Weights of a small transformer language model.
Size: 12 layers, width 1024, 32 heads of 32, MLP 4096 tanh GELU, vocabulary 30999, 184M parameters.
Architecture: LayerNorm before each block, biases, tied embeddings.
MLP neurons of a small language model. Each row is named by its layer, matrix (down: output weights) and neuron, and shows model dimensions 176-271. Each number is 128 + 24 x the weight over its row's rms, rounded and kept within 0 to 255.
After each neuron's rows, "raises" lists the tokens whose logits its output raises most directly, leaving later layers aside.

L3.down2560 [114 138 144  76 220 196 152 104 116 126 167 126 151 186 130 142 109 123 130 117 134 121 127  99 158 139 137 114 103 127 178 152  89 148 179 140 134 139 105 166 140 120 145 112 116 161 165  74 121 127 139 151  95 140 116  89  91 112 132 112  79 151 111 131 164 120 126 132 126 116 130 116 117 112  99  80 117 104 116 153 105 138 137 134  92 128 118 125 109 132 116 117 147 128  86 125]
raises: "S.", " C.", "C.", " A.", "A."

L3.down231 [150 161 159 112 155 147 137 123 145 104 131 134 138  97 106 122 131 109 124  86 110 121 131 136 143 117 192 162 140  83 181 122 120  94 155 171 140  94  97  85 139 113 105 107 121 106 124 121 143 124 134 119 168  94 155 134 169 118 121 124 134 133 133 106 132 149 150  84 114 120 153 191 138 160 107 145 135 143 143 142 130 159 140 111  93 131 129 147  87 155  91 136 130  75 142 117]
raises: "rav", "ta", "ron", "ms", "odor"

L3.down3329 [106 111 156 128 109 141 121 144 106 120 149  96 148 163 143  69 179 160 108 151 165 134 124 128 133 118 157 131 172 168 168 139 114 125 161  99 106 108 157 112 149 126 125 106 140 131 101 136 159 110 113  97  68 100 121 148 139 148 153 106 150  89 130 127 147  94 137 125 156 140 137 125 135 141 171 118 128 122 128 106 141 121 111 133 162 159 113 140 124 124 122 137 135 127 146  91]
raises: "ore", "oc", "ores", "oh", "oa"

L3.down1721 [ 97 140  80  96 139 118 182 145 112 135 109 154 145 146 142 155 131 165  79 137 164 141 113 134  98 120  78 161 132 113 134 131  99 108 131 120 139 123 143 110 123 113 135 126 108 128 107 107 103 125 132 153 157 153 149 167 135  96 113 117 119 151 140 128 102 141 151 157 138  73 133 123 133 130 153  87 116 126 128 124 133 144 163 154 113 138 144 140 133 108  74 126 111 119  97 119]
raises: ".", "nd", "016", "006", "022"

L3.down608 [138 122 114  95 163 169 149 144 161 173 119 114 136 134 145 112 139 154 106 134 142 155 128 113 132 126  97 152 125  95 115 116 127 103 130 113 129 137 152 129 166 124 111 115 130 114 143 134 102 123 122 149 108 154 189 116 110 122  91 121  86 127 117 111 136 140 143 136 103  85 129  65 170 132 118 116 124 142  93 116 124 130 132 140 127 143 129 105 152 142  92 136 161 121 121 128]
raises: "017", "013", "015", "016", "018"

L3.down182 [153  94 178 114 109 147 141 132 136 129 150 154 108 123 119 117 166 109 154 106 165 135 107 154 104 130 151 128 163 140 146 136 165 109 153 107  87 107 174 148 136 158 137 137 170 103 144 153  99 121 173 135 129 118 102 131 159 134 108 145 114  90 140 116 102 109 162 137 167 105 125 162 113 117 118 145 131 145 148 101 136 120 108 131 106 135 114 163 200  89 160 129 125 114 127 135]
raises: "ity.", "ross", "unningham", "ity,", "urrent"

L3.down3113 [129 110 116 122 163 132 105 145 129 135 139 136 125 125 143 102 145 136 129 128 150 107 107 134 128 174  95 123  93 103 102  64 128 127 145 143  87 136 122 134 137  87 149 117 131 123 110  90 137 141 126 113 142 141 128 114 135 151  84 125 134 109 114 147 126 136 147 148 145 116 100 125 174 124 125 164  87  78 134  99 140 114 125 138 112 113 152 121  99 129 126 114 153 143 136 104]
raises: " year.", "ched", "teenth", " day.", "ay."

L3.down1648 [127  97  89  79 145 120 117 173 139 129 109 168 130 129 131 117 130 146 114 151  92 110  89 139 124 132 121 155 174  78 153 124  87 108 110 124 104 122 119 137 133  82 108 128 148 103 153 144  45 144 114 150 150 135 128 126 153 137 105 108 187 141  86 187 109 135 128 135 148 142 163 134 103 121 115 120 128  89 126 152 118 155 120 130 101 109 112 172  84 110 145 134 152  86 137 125]
raises: "und", "iz", "arr", "in", "ine."

L3.down3783 [130 103 169 148 148 106 114 122 165 169 170 122 143 127 105 158 131 102 102 105 145 107 130 131 104 136 147 107 143 110 170 111  94 157 129 107 158 131 108 124 179  81 112 124 132 138 146 125 174  87  97 149 130 143 111 112 124 140 120  91  85 145 110 105 166 107 129 132 163 125 104 159 129 152 174 135  99  78 118 134 128 103 160 151 151 103 127 109 122  90 104 117 126  86 132 162]
raises: "es", "ion", "ed", "es,", "es."

L3.down2618 [ 98 134 132 113  73 169 144 146 116 151 111 129 111 126 123 119 126 122 148 148 145 128  91 100 123 163 144 155 128 135 151 153 111 146 141 142 135 111 153  95 114 121  94 156 136 120 117 142  95 145 159 118 122 149 145 172 142 158 144 115 139 104 129 150  74 157 137 158 163 121 120 124 147 104 122 113 109 153 137 148  98  95 148 157 181 146  86 111 115 139 136 179 123 163 159 147]
raises: "ener", "w", "ell", "olog", "erson"

L3.down2626 [113 125 157 162 116  66 107 127  90 135 169 143 128 108 157 175  91 136 150 123 167 164 110  92 132 131 124 155 129 136 127  81 112 141 155  76 174 138 103 106 118  84 174 154 157 144 144 114 126 127 125 117 138 113 135  83 153 100 122 133 163 174 186 106 122 163 102 147 128 118 119 121 103 122 136 121 116 143 111  98 121  91 150 115 106 121 128 144  75 140 161 118 119 130 157 125]
raises: ", a ", ", was", ", on ", ", that", ", a"